Weights of a small transformer language model.
Architecture: RMSNorm before each block, rotary positions, tied embeddings.
MLP neurons of a small language model. Each row is named by its layer, matrix (gate and up: input weights; down: output weights) and neuron, and shows model dimensions 16-111. Each number is 200 + 20 x the weight over its row's rms, rounded and kept within 0 to 999. A neuron's up and down rows have the sign that makes its largest values positive.
After each neuron's rows, "fires after" lists the tokens most often just before its 100 highest values on Wikipedia text that the model never trained on.

L3.gate134,201,209,188,174,180,220,201,186,172,220,195,168,189,202,197,216,196,188,192,179,201,176,199,196,215,177,208,198,180,200,172,191,188,230,237,170,224,207,231,211,175,212,185,250,179,173,194,205,186,182,180,183,193,197,217,181,178,223,195,187,174,222,202,213,220,176,200,228,204,227,209,214,194,251,189,178,216,202,185,201,189,226,146,183,227,173,207,163,195,200,201,205,182,202,207,196
L3.up134,178,182,186,201,197,206,169,231,170,202,211,227,215,189,230,222,261,174,210,197,202,172,167,211,170,200,172,168,198,194,193,219,238,213,234,181,227,219,241,212,210,200,179,195,206,214,207,190,196,215,206,177,170,209,204,197,203,199,228,214,197,186,209,188,208,200,223,235,193,207,176,220,210,191,214,229,206,216,211,173,179,180,200,159,214,186,204,179,179,224,179,197,184,226,199,181
L3.down134,220,185,204,194,198,218,190,227,199,205,192,238,201,175,178,186,214,177,203,198,216,230,217,181,180,187,174,171,192,196,213,205,225,231,233,206,212,200,200,192,193,230,202,283,235,204,192,167,208,163,184,214,198,191,194,195,191,182,205,213,171,194,184,205,197,160,199,208,180,199,188,191,186,204,208,200,201,198,185,158,168,170,246,219,176,171,178,179,224,162,217,194,204,193,223,186
fires after: " |", ";"

L4.gate374,221,176,195,173,178,187,191,204,182,204,207,197,201,180,142,222,222,175,184,160,196,184,183,166,185,179,198,207,224,154,214,179,218,206,222,210,204,236,213,227,172,213,211,232,196,194,203,185,179,199,181,234,206,195,200,191,160,180,205,194,196,219,190,170,212,172,203,197,180,198,186,217,201,203,187,211,226,215,204,228,191,248,188,183,157,161,176,214,187,192,213,213,195,190,209,180
L4.up374,187,188,194,195,192,215,203,205,195,190,216,202,200,235,226,198,198,165,220,189,228,160,197,187,164,167,216,213,207,213,203,193,200,174,220,192,244,247,223,221,201,209,197,193,224,192,187,181,163,226,194,195,174,187,213,189,215,216,245,206,178,199,205,139,216,207,203,204,187,178,184,199,211,178,230,211,198,211,214,235,187,207,187,191,200,194,221,189,217,183,190,218,201,215,209,185
L4.down374,208,187,204,193,180,200,180,200,190,213,191,233,215,203,220,217,222,180,206,201,204,206,203,165,195,202,229,183,199,177,209,226,211,210,225,186,209,204,188,218,199,192,187,269,208,205,180,184,223,224,161,223,174,188,204,220,182,201,230,219,173,227,196,200,189,180,191,203,198,197,197,187,192,223,146,175,205,206,181,170,180,144,187,161,203,213,159,172,194,189,170,208,204,213,221,179
fires after: " |", "|", " /", "th", ":", " on"

L3.gate233,205,187,184,169,151,208,202,220,220,212,191,179,224,217,206,164,198,205,207,215,217,169,174,197,228,175,235,201,188,178,221,227,213,178,168,236,215,218,201,225,230,177,176,197,236,213,186,195,201,216,221,217,195,219,183,163,218,213,199,199,222,177,185,214,177,191,206,243,172,201,211,225,185,188,208,181,228,211,189,198,218,173,181,155,190,226,222,221,179,212,175,225,229,182,203,210
L3.up233,214,205,191,209,185,210,229,180,216,170,185,194,240,231,186,166,181,201,187,225,206,199,192,227,182,213,224,182,200,196,187,225,228,224,185,160,183,198,183,241,221,171,197,180,192,189,226,172,238,195,197,199,243,207,223,186,193,196,219,209,219,226,229,175,196,190,175,202,183,173,223,235,221,189,234,170,209,213,182,207,199,197,194,185,217,190,216,235,170,197,202,218,185,203,190,189
L3.down233,223,144,187,216,168,180,237,172,209,173,174,240,191,214,196,215,214,153,199,192,191,206,221,190,219,204,223,195,224,205,205,193,187,149,193,204,204,231,202,206,212,212,162,184,224,220,223,177,214,203,213,226,192,175,230,206,227,167,208,207,244,194,209,234,197,215,213,233,213,221,210,230,195,201,208,178,212,193,177,203,191,165,181,175,229,190,216,210,209,206,224,192,175,204,178,180
fires after: ",", " he", " He", " who"

L3.gate342,193,168,236,224,186,202,195,209,187,203,169,183,203,230,188,191,223,173,200,234,171,225,184,206,184,209,183,174,204,190,209,232,207,216,219,218,170,223,185,236,204,196,213,208,187,220,193,197,205,194,203,193,167,197,165,192,217,236,209,173,229,185,212,203,222,197,179,246,234,182,186,188,206,209,188,191,228,177,175,169,205,173,174,188,185,173,203,184,203,202,188,188,196,190,189,183
L3.up342,199,174,205,254,220,167,211,181,190,180,170,196,204,199,169,185,194,236,186,234,184,211,228,214,197,199,187,211,176,196,217,208,218,208,200,224,216,205,176,212,197,183,224,206,212,231,177,191,198,192,196,193,235,197,199,182,244,227,209,190,221,190,223,185,185,238,222,193,203,190,189,201,219,205,223,180,190,200,175,219,251,160,177,190,221,228,210,235,191,192,212,211,199,169,177,218
L3.down342,199,188,196,212,183,202,215,202,211,205,224,260,205,157,193,185,167,178,187,188,177,196,197,206,178,179,184,175,204,181,224,181,187,201,216,231,215,219,183,223,188,183,175,125,215,225,212,234,256,203,191,221,176,216,185,194,246,186,200,170,202,199,216,177,212,231,211,189,213,230,223,185,214,227,210,205,232,221,179,177,221,209,203,202,196,189,193,211,169,203,212,172,193,213,207,212
fires after: ","

L18.gate67,204,185,188,210,189,151,241,209,224,216,204,199,210,233,205,210,231,222,208,182,215,214,234,195,222,184,195,200,229,195,222,211,188,199,204,197,183,184,205,193,219,242,209,196,176,185,208,164,242,217,203,210,230,202,183,212,191,220,184,225,187,178,226,192,194,219,175,196,197,211,215,225,200,210,204,196,226,208,195,220,199,203,216,207,204,194,192,195,218,161,179,199,212,154,193,211
L18.up67,229,219,201,231,172,161,200,188,189,169,209,203,201,211,164,222,238,183,179,201,230,227,226,160,204,200,198,207,220,212,191,175,236,208,176,189,212,212,244,223,212,208,200,218,182,206,185,216,214,224,193,183,236,193,223,173,220,221,213,215,204,194,211,197,240,210,203,172,178,199,210,251,209,210,189,210,220,205,247,189,222,190,176,189,234,192,220,196,208,196,195,172,197,201,208,203
L18.down67,172,193,176,207,179,189,194,214,208,199,211,227,207,155,212,183,185,220,187,200,194,198,166,191,185,216,210,224,182,194,215,215,205,190,184,210,206,173,120,223,181,191,196,188,211,208,211,205,175,203,203,217,192,193,167,185,181,200,202,174,233,188,221,188,168,199,205,204,218,185,221,234,203,184,212,173,223,189,183,174,195,252,213,199,202,209,216,185,246,158,208,182,207,228,201,234
fires after: "="

L19.gate142,232,199,215,223,207,190,216,199,196,201,220,181,193,199,212,163,186,196,213,171,206,192,205,235,225,210,178,192,218,201,207,234,158,181,181,190,219,196,231,197,227,192,192,221,187,197,226,221,230,208,212,222,205,226,219,169,240,207,163,220,211,202,212,200,221,225,180,200,197,223,208,214,209,156,222,246,216,218,211,184,179,182,217,197,175,199,196,198,219,218,173,209,229,183,210,178
L19.up142,181,196,224,177,201,214,203,184,229,213,209,177,199,202,202,214,178,229,159,209,199,197,208,214,221,201,190,238,156,179,229,153,223,182,222,208,211,174,165,182,222,176,201,209,195,193,218,202,164,200,223,198,179,166,200,231,194,206,159,210,223,229,219,174,217,211,208,184,215,232,199,218,210,183,188,218,206,152,194,199,180,162,199,185,201,212,176,179,195,230,191,203,173,184,167,216
L19.down142,194,195,186,213,193,183,200,198,159,212,202,155,219,206,238,190,202,188,198,199,216,201,185,220,190,185,204,163,228,228,172,190,212,181,181,188,220,170,192,230,192,188,177,137,231,240,190,212,232,211,167,192,188,200,187,172,210,212,228,172,191,191,161,193,195,184,181,199,193,191,222,200,211,204,233,185,212,210,170,197,196,211,210,206,189,208,196,187,208,200,209,170,213,213,195,179
fires after: "|", "-", " was", "in"

L17.gate245,172,223,171,202,221,208,230,213,187,215,218,193,190,239,190,186,219,175,196,207,225,190,212,170,215,209,213,203,199,185,230,209,174,204,196,207,211,203,214,182,169,228,205,209,213,168,210,171,213,168,199,176,238,216,202,191,180,194,207,214,190,175,195,225,175,227,224,202,151,216,202,198,221,232,211,196,192,182,207,233,165,190,179,221,211,212,176,207,221,195,219,193,205,192,219,256
L17.up245,210,207,196,219,172,200,230,208,185,194,197,194,220,220,212,205,206,179,205,194,187,198,218,169,205,215,183,194,176,178,225,201,186,208,189,157,208,228,228,234,211,152,202,229,224,186,189,203,206,194,182,158,224,193,190,181,188,229,174,254,213,200,228,238,210,199,186,194,204,184,186,183,218,196,212,204,187,212,209,199,197,208,191,212,162,173,228,196,209,203,212,228,203,178,201,201
L17.down245,201,217,169,169,178,199,230,170,189,228,196,207,227,180,205,220,221,191,232,205,206,228,183,199,207,182,210,227,230,209,229,221,204,193,188,216,193,196,206,225,168,188,204,168,185,195,216,179,198,190,201,202,220,204,216,168,199,201,188,189,176,175,212,179,203,211,192,171,203,182,195,205,204,213,184,242,220,212,186,207,218,184,169,193,213,219,202,157,193,193,190,182,198,217,225,199
fires after: "=", " ="

L21.gate192,246,206,229,237,191,198,206,208,176,205,227,182,221,214,210,176,223,231,193,238,217,175,206,181,210,180,179,203,174,213,204,193,188,217,216,205,186,212,231,220,186,173,201,213,204,214,172,213,198,207,211,170,239,181,200,184,224,202,186,193,222,232,217,174,207,197,199,193,190,179,227,227,204,194,194,195,191,218,185,216,157,211,186,213,147,196,195,223,222,244,179,229,195,190,173,233
L21.up192,239,185,209,241,163,202,201,182,206,216,218,192,184,177,210,188,168,224,204,206,180,191,197,232,192,210,200,189,185,216,182,211,209,231,196,183,174,211,227,184,204,217,199,204,197,177,200,209,200,202,216,216,193,202,188,164,212,182,216,200,224,236,161,198,167,200,203,224,206,192,206,202,199,215,213,216,232,239,163,201,210,197,158,200,195,166,206,207,194,206,177,227,202,191,216,214
L21.down192,190,199,213,186,196,193,161,233,169,161,197,237,230,192,201,221,230,169,206,167,227,189,199,182,193,204,198,195,219,222,206,201,191,201,216,181,191,161,205,181,189,212,209,190,207,206,240,217,209,187,187,190,173,207,201,227,157,193,216,232,142,195,194,243,218,237,205,190,215,211,164,222,215,189,238,189,160,213,192,163,188,222,205,182,195,152,184,200,219,226,216,180,190,198,202,172
fires after: " was", " were", " is", " became", " are"

L14.gate83,195,233,207,195,195,204,181,205,192,186,202,161,198,197,223,191,186,201,234,203,189,202,188,191,187,185,181,185,228,219,193,180,160,211,225,229,179,220,219,173,188,235,162,163,230,170,216,187,177,188,237,165,196,232,203,238,225,224,197,197,233,233,207,253,206,178,234,170,188,133,209,204,183,175,203,197,199,187,181,175,191,194,193,182,202,195,200,189,214,177,205,171,187,194,199,208
L14.up83,201,185,202,179,177,225,191,192,210,198,209,174,197,203,217,203,181,207,197,176,151,197,151,240,192,208,209,196,231,220,201,210,196,234,209,204,190,182,143,208,191,211,218,218,206,170,188,199,200,194,213,135,175,181,219,201,211,220,187,220,207,198,200,216,238,217,212,191,217,228,223,178,204,194,226,199,195,163,195,200,186,191,198,212,233,161,210,210,165,155,180,187,203,197,209,230
L14.down83,190,195,170,219,201,207,206,231,187,173,162,263,218,217,219,197,181,200,227,221,216,180,155,196,217,191,229,159,207,187,194,195,245,213,216,181,215,205,226,225,195,173,214,181,193,199,207,226,190,177,204,193,199,203,211,217,183,204,202,211,243,181,182,230,194,197,203,232,201,190,234,210,164,184,206,181,235,216,196,173,210,195,191,221,192,221,225,193,183,183,206,189,196,155,202,196
fires after: ".", " |"

L8.gate92,203,197,206,173,192,210,199,180,165,200,219,170,233,153,200,186,177,168,236,175,201,212,234,198,212,204,181,186,195,223,210,188,194,203,204,192,161,230,237,201,180,181,190,200,161,201,224,220,183,180,207,166,214,188,228,193,192,191,176,210,209,182,224,243,214,220,212,205,199,204,182,206,194,200,221,246,188,164,229,216,175,214,211,201,184,170,214,216,214,188,186,181,215,188,218,200
L8.up92,183,177,202,216,192,215,196,179,207,180,203,178,185,200,224,203,182,213,173,203,188,192,214,177,214,171,225,186,177,186,200,195,201,204,173,224,205,198,187,178,214,216,162,185,195,199,206,197,217,190,210,243,187,211,223,214,188,196,238,263,206,224,202,196,191,173,225,172,212,215,233,213,182,167,202,190,203,198,199,246,180,177,228,216,186,228,208,227,173,153,215,223,188,222,225,196
L8.down92,176,177,207,199,203,211,185,222,196,185,166,118,167,172,199,167,198,189,227,228,197,230,224,171,202,151,190,188,204,194,195,189,184,250,187,182,235,163,192,207,206,202,234,143,173,206,164,199,210,185,202,180,194,201,205,188,174,174,175,210,206,188,198,191,204,159,167,181,215,171,210,186,180,211,190,187,200,196,205,193,205,201,241,213,201,214,199,189,209,225,213,193,179,224,196,187
fires after: "–", "-", " the", "|"

L3.gate47,196,206,201,190,219,205,197,195,205,171,181,222,177,186,225,196,210,221,168,181,195,218,195,160,203,209,195,193,200,248,216,167,194,202,186,240,184,216,216,201,173,240,208,182,200,211,165,187,216,203,209,230,248,240,201,193,220,183,241,195,224,224,170,226,210,209,238,207,197,181,214,175,182,214,228,148,184,189,167,177,171,178,184,219,197,206,171,185,183,202,195,186,199,211,206,218
L3.up47,175,195,211,212,213,174,195,168,236,192,208,228,208,204,201,223,167,196,201,183,208,213,182,196,213,213,194,188,163,204,193,188,212,208,200,228,212,156,191,206,173,194,172,193,195,180,189,209,226,194,159,171,196,180,207,190,209,183,201,185,221,197,196,212,205,184,216,197,206,191,217,216,234,202,189,202,149,200,198,200,179,158,234,196,216,157,228,203,161,202,154,204,217,195,203,234
L3.down47,214,221,176,201,234,178,214,245,193,246,193,209,177,178,214,208,231,167,218,196,213,196,193,237,204,198,228,189,189,159,202,198,183,207,194,186,220,207,200,204,221,181,215,239,194,202,215,222,197,184,227,193,155,198,204,178,208,217,189,187,188,213,208,200,198,198,182,225,206,201,195,201,190,178,191,206,248,210,186,230,212,224,224,211,193,200,195,216,187,195,210,160,203,197,161,216
fires after: "\n", "  ", " |"

L5.gate106,196,190,171,221,185,187,239,223,203,192,179,202,178,231,179,221,190,186,179,202,211,200,175,184,210,190,173,202,215,184,212,192,190,227,203,183,223,228,226,205,172,191,212,252,184,198,212,188,206,153,207,176,200,192,234,210,187,230,199,211,202,236,217,177,230,194,204,202,207,215,175,207,201,224,176,166,209,232,208,210,192,172,199,212,215,224,219,210,172,216,215,216,224,197,236,194
L5.up106,171,210,186,185,202,186,215,189,165,203,203,206,193,168,202,198,196,165,180,202,190,200,200,203,196,194,189,199,158,198,215,191,195,205,229,199,227,213,196,214,220,183,203,194,187,207,193,216,200,190,208,194,212,197,203,185,228,179,217,213,179,220,203,192,184,207,189,234,191,203,162,214,200,228,178,195,211,166,235,201,185,175,206,215,168,227,171,219,210,186,203,236,178,255,243,176
L5.down106,238,235,212,203,189,205,193,198,186,216,203,221,211,207,225,215,197,189,187,227,212,233,231,170,200,217,212,178,203,179,159,191,208,206,228,181,195,201,209,186,193,217,197,261,210,193,221,184,222,184,187,208,190,196,217,182,165,197,205,202,211,222,174,242,199,204,226,209,189,176,203,219,195,204,232,163,208,184,194,190,177,189,222,198,176,188,165,180,194,229,230,191,197,160,175,200
fires after: " |", " on", "|"

L20.gate269,222,186,208,239,168,208,192,208,205,209,219,210,203,204,208,184,216,184,194,193,225,153,181,232,222,206,195,196,182,177,181,217,184,194,212,213,182,225,191,227,187,180,203,238,183,227,189,230,200,222,183,196,210,191,229,184,196,190,170,230,225,239,230,175,175,203,196,220,156,198,194,193,195,239,207,186,234,206,196,223,172,182,198,196,210,202,212,209,213,201,197,215,179,209,175,226
L20.up269,224,209,249,209,191,204,202,196,198,217,177,211,222,168,193,205,195,229,196,217,199,178,190,199,213,190,218,192,143,204,227,178,185,194,189,155,243,199,179,207,197,199,182,194,200,185,219,186,184,210,217,220,230,172,199,199,212,208,179,208,209,198,236,190,220,188,173,200,195,175,207,199,210,195,201,189,218,218,153,237,188,194,194,193,184,193,220,178,196,226,201,209,199,176,205,198
L20.down269,186,215,199,161,183,208,196,228,201,209,187,249,243,187,197,198,186,184,202,196,175,184,212,177,183,170,201,181,215,211,206,195,197,169,155,190,169,169,187,186,170,169,183,204,196,205,220,223,222,202,201,216,197,203,215,217,164,170,231,187,166,195,184,203,188,196,204,221,223,200,190,207,185,205,210,215,201,196,206,212,176,228,186,188,188,175,192,219,221,158,222,215,203,208,217,166
fires after: " was", " is", " were"

L3.gate96,247,190,211,197,193,208,204,232,172,182,156,181,165,204,193,185,219,170,198,181,225,195,209,193,200,251,210,176,219,186,216,209,143,194,175,191,197,232,207,219,235,195,207,222,178,189,210,221,184,221,202,172,189,189,184,189,184,200,209,217,198,152,223,180,229,219,217,205,190,236,196,214,178,205,193,210,209,199,229,195,145,189,188,191,186,175,209,197,202,196,192,195,194,223,223,198
L3.up96,182,218,196,185,205,217,196,201,168,186,225,191,191,204,235,183,175,188,188,217,206,176,192,230,172,202,202,202,195,215,196,198,191,230,209,192,217,236,221,222,227,204,183,199,176,229,218,245,184,194,210,201,167,220,199,219,223,218,236,208,202,215,173,221,229,201,222,201,190,227,184,237,193,216,173,213,208,180,237,189,188,218,209,186,214,160,161,194,219,200,195,222,225,237,220,195
L3.down96,183,225,197,193,184,212,212,172,186,209,221,265,204,199,181,172,204,181,197,211,217,192,178,196,206,218,222,202,236,232,230,175,229,221,207,212,175,200,189,188,234,214,207,278,228,188,225,151,184,157,205,209,184,192,199,195,195,202,236,235,183,214,178,247,211,198,213,226,184,225,171,221,179,205,190,191,202,216,198,194,195,200,214,150,202,199,170,185,192,209,207,207,183,201,182,210
fires after: " |", "|"

L3.gate34,217,206,206,179,207,229,192,206,180,166,204,205,203,209,191,205,202,190,176,196,208,190,163,198,215,197,203,218,187,203,214,191,224,229,218,200,239,191,226,179,194,226,182,196,179,182,221,175,179,201,184,197,196,163,223,199,209,248,220,259,169,190,183,208,170,183,181,200,167,219,186,210,195,242,179,195,195,217,168,177,156,187,224,162,217,186,173,226,225,165,176,208,200,186,202,196
L3.up34,200,195,219,180,154,191,186,233,197,185,196,196,213,183,191,185,205,161,205,186,192,189,155,208,183,166,206,231,219,201,151,190,218,183,184,206,186,219,206,149,174,190,193,222,231,223,184,190,196,224,196,205,187,174,210,209,198,205,210,209,177,208,203,222,198,191,213,202,226,199,190,206,189,232,203,195,206,207,203,203,194,197,198,173,232,189,219,186,219,192,200,197,183,192,186,227
L3.down34,202,212,206,193,172,181,196,205,213,188,218,265,202,215,218,194,179,183,192,225,204,218,204,195,200,186,208,236,211,197,185,206,189,190,231,220,206,188,216,180,178,191,195,273,199,212,203,171,238,191,182,212,175,175,209,200,170,214,244,211,180,209,165,173,184,167,204,190,162,225,193,209,177,221,186,201,195,217,179,220,184,191,233,183,182,177,201,207,185,208,205,230,217,176,188,203
fires after: " |", "|", ";", ":"

L16.gate368,194,236,177,178,201,187,222,175,181,224,225,191,234,205,196,205,208,182,194,227,204,200,192,205,225,208,234,210,225,222,222,173,183,221,182,197,208,174,199,225,200,190,184,209,221,216,221,176,209,205,225,184,201,217,236,185,208,240,199,232,219,194,234,212,213,188,211,210,227,189,203,238,225,183,215,238,195,194,192,216,227,185,196,228,205,182,224,202,214,172,212,208,208,180,227,215
L16.up368,212,213,195,211,183,214,193,204,182,213,159,196,241,191,205,233,184,171,197,203,189,234,193,170,235,189,208,209,232,229,198,181,221,223,206,210,190,212,183,236,213,190,220,196,183,152,209,211,219,193,190,197,187,192,208,189,216,188,207,178,205,218,233,177,183,205,206,194,206,227,229,208,225,203,201,199,224,205,173,160,190,164,208,175,184,222,206,177,210,201,228,187,195,181,228,184
L16.down368,187,163,182,200,194,229,190,198,225,203,237,291,233,200,180,155,184,203,202,179,198,187,182,197,199,148,218,231,210,200,218,209,234,205,215,203,207,189,207,198,204,221,191,234,203,190,210,206,189,197,241,184,203,199,190,178,195,206,237,183,223,209,200,182,214,207,177,174,200,180,226,216,196,215,225,229,195,185,177,228,225,199,195,206,241,216,209,207,220,171,193,191,197,194,200,191
fires after: "=", " ="

L20.gate209,181,226,162,186,216,202,224,197,154,189,252,169,222,201,238,190,208,189,204,195,194,187,217,222,187,209,216,183,186,196,209,189,197,193,213,183,194,199,204,198,196,197,207,186,214,183,174,219,187,225,223,211,155,201,198,189,201,234,173,206,200,202,233,178,169,220,242,201,182,199,237,215,190,192,175,213,202,225,194,197,233,169,196,205,194,201,148,206,235,224,175,216,182,232,231,196
L20.up209,192,189,197,224,168,189,202,193,194,211,204,206,206,220,163,219,197,220,235,192,184,202,219,188,198,166,241,238,231,203,213,157,217,190,179,209,232,170,190,215,176,243,228,204,225,204,198,215,185,225,197,188,196,181,199,223,231,198,186,239,169,159,206,212,218,231,184,200,177,163,191,207,197,187,210,207,208,197,219,185,230,200,227,219,219,186,176,219,234,193,188,163,203,241,218,213
L20.down209,191,178,178,220,209,205,176,200,199,200,200,193,227,211,191,178,219,181,181,232,167,211,204,195,187,207,171,231,213,183,184,204,181,205,204,227,176,235,179,226,223,212,199,191,210,217,172,249,186,190,232,177,218,203,239,205,204,185,199,202,211,172,195,211,216,183,196,220,213,221,215,249,221,210,185,189,220,181,221,208,223,217,215,192,190,220,203,230,205,156,192,167,234,202,198,185
fires after: "=", ")"

L13.gate74,206,201,191,202,223,212,176,231,205,185,167,175,203,211,190,206,192,160,178,206,221,198,170,173,213,185,212,193,203,183,220,210,150,183,205,192,190,211,195,166,206,190,250,226,170,222,231,215,210,241,183,191,217,212,202,197,221,214,207,212,215,207,167,203,234,196,193,183,216,191,202,180,181,208,208,235,191,175,189,176,206,173,186,194,214,206,215,185,184,166,205,190,225,236,218,208
L13.up74,194,181,153,162,196,207,151,190,195,190,200,199,169,194,196,185,183,169,218,230,175,206,220,215,167,229,203,179,200,205,214,191,171,187,195,235,207,218,175,228,183,174,185,215,221,198,187,229,207,188,188,175,246,225,183,189,214,197,200,231,209,200,209,218,229,221,222,213,231,215,198,209,155,194,200,183,196,202,220,233,177,205,225,187,177,198,195,228,205,200,207,230,189,242,208,190
L13.down74,202,179,196,162,167,209,204,246,211,190,181,247,221,170,188,188,197,194,237,210,230,194,182,193,204,209,200,199,196,163,209,205,166,225,203,210,201,200,247,216,216,166,196,197,222,169,238,231,190,185,188,203,189,202,211,169,187,189,214,203,225,200,196,226,219,153,205,215,217,209,206,207,195,183,165,192,224,180,194,207,240,189,167,184,168,214,196,217,202,163,212,193,236,169,198,212
fires after: " |", " No", " 1", " 2", "|"

L8.gate103,234,206,195,170,183,224,231,222,193,178,184,192,186,187,196,156,185,154,206,192,180,165,194,205,202,231,214,193,186,206,199,204,175,214,222,218,216,220,155,182,177,171,199,201,189,159,209,217,179,167,225,210,174,214,209,196,161,220,193,182,221,243,215,188,196,189,186,194,180,159,203,184,180,197,186,162,198,167,210,184,221,199,189,197,196,210,187,178,196,175,220,209,182,176,215,175
L8.up103,221,183,195,195,231,215,179,226,208,224,178,180,209,208,172,185,223,202,193,198,195,190,184,199,182,215,192,174,215,225,207,220,197,188,204,191,203,249,192,213,184,235,193,236,212,162,199,237,202,199,207,194,168,164,221,189,209,227,183,188,179,210,202,189,204,196,184,190,216,234,156,187,189,198,214,164,207,174,192,226,187,187,195,188,234,231,208,178,191,217,205,221,194,196,238,196
L8.down103,197,209,204,193,200,200,245,232,190,168,212,230,188,179,209,209,199,189,196,223,218,183,206,190,227,210,206,195,215,218,157,199,196,207,230,183,199,212,216,208,181,160,221,250,196,210,228,206,191,149,236,165,203,190,208,200,159,200,162,182,174,198,195,201,232,179,186,209,183,160,171,226,205,217,202,168,189,174,202,199,202,194,184,193,185,217,187,199,216,178,213,207,211,162,195,211
fires after: " |", ";"

L14.gate199,203,234,187,195,179,200,173,257,198,190,188,181,181,190,205,171,215,192,190,203,201,214,186,195,212,211,170,214,199,182,200,201,177,212,186,190,223,206,184,232,186,185,192,205,210,202,207,195,192,196,193,190,197,199,200,202,209,202,146,206,167,177,185,204,227,197,170,221,172,197,204,169,219,180,172,210,236,237,217,180,213,214,200,175,200,164,217,190,238,182,183,230,211,204,243,171
L14.up199,250,191,248,207,189,214,211,230,191,214,183,182,201,211,196,239,207,193,197,195,175,231,198,225,189,199,188,223,184,192,237,212,210,206,185,211,201,202,158,204,225,164,236,228,214,209,172,234,201,212,212,191,177,187,205,220,220,229,204,203,204,219,193,181,201,170,199,184,207,240,200,208,213,207,195,233,223,173,207,216,202,182,167,189,208,216,205,260,189,198,190,195,194,177,210,217
L14.down199,208,179,241,189,216,181,243,204,196,190,221,213,212,175,189,178,194,211,192,203,208,204,186,220,203,214,166,194,214,166,211,209,184,171,199,238,201,189,198,208,234,171,189,197,182,197,175,234,203,190,208,225,191,179,204,192,229,179,190,180,222,178,209,192,209,210,176,236,195,200,217,239,183,179,198,182,210,189,160,198,214,212,189,147,185,225,192,190,186,161,205,191,226,189,225,208
fires after: ",", "\n\n", "."

L21.gate287,188,204,204,229,174,197,233,175,213,210,226,173,189,194,204,218,181,206,201,232,216,193,212,194,231,204,212,191,257,210,156,209,210,183,214,226,200,208,224,217,216,193,204,184,129,182,217,174,174,200,206,213,172,197,195,203,204,187,194,202,197,223,214,222,207,186,215,172,210,222,179,233,203,214,243,198,223,223,237,183,190,154,242,206,183,187,196,171,254,231,213,190,210,198,198,188
L21.up287,204,201,203,224,210,192,174,193,171,206,210,198,221,203,240,200,194,207,205,180,207,172,235,233,184,174,204,205,136,171,204,203,171,207,213,180,203,188,217,192,185,199,214,221,228,208,200,196,189,144,182,209,197,201,201,178,198,213,199,192,198,262,204,194,192,218,168,247,172,184,193,207,204,202,222,188,199,189,172,160,180,211,199,151,188,195,172,189,196,211,203,222,193,185,161,166
L21.down287,188,184,247,172,197,187,176,209,189,195,186,179,219,195,207,184,207,206,201,203,238,223,218,226,215,246,222,189,211,193,179,228,207,192,184,195,177,223,196,205,191,199,216,152,195,204,206,239,223,188,236,193,202,203,202,196,200,211,193,184,195,193,229,205,220,211,198,164,228,162,195,193,213,186,219,209,200,208,232,204,206,223,221,221,248,188,230,199,180,198,213,176,233,185,227,196
fires after: "|", "-", " Bey"

L19.gate349,207,193,206,173,233,210,204,229,194,216,212,189,206,198,154,174,215,226,220,202,223,201,193,202,205,168,217,171,190,171,213,203,204,161,190,213,201,189,223,164,222,165,183,166,194,172,218,186,195,166,219,191,205,201,223,208,220,201,166,217,234,181,196,201,205,204,199,172,232,194,218,220,200,197,228,175,202,216,216,192,199,191,230,184,193,162,182,173,190,212,219,191,205,201,202,192
L19.up349,198,179,171,200,217,245,218,225,182,185,221,193,182,190,225,213,210,198,189,223,197,187,167,210,247,194,200,204,174,197,187,207,198,176,218,210,180,175,204,213,191,199,201,190,178,241,235,209,189,204,193,183,180,207,188,182,229,180,174,205,209,207,227,176,211,187,205,194,214,178,200,187,189,173,207,216,206,223,187,187,228,198,215,210,199,195,185,225,209,224,187,197,195,250,185,186
L19.down349,228,213,210,223,203,171,234,173,199,190,209,200,184,215,180,216,208,194,200,197,174,210,208,233,173,234,192,228,201,204,185,201,201,197,208,201,194,166,197,218,206,162,218,178,214,194,231,164,192,184,217,243,187,191,170,216,203,196,220,190,186,226,203,209,211,225,165,204,211,209,241,227,199,206,182,186,220,242,204,235,179,191,218,189,176,215,184,229,214,157,213,176,181,184,202,178
fires after: "=", "-", "|", " his", "De", "B"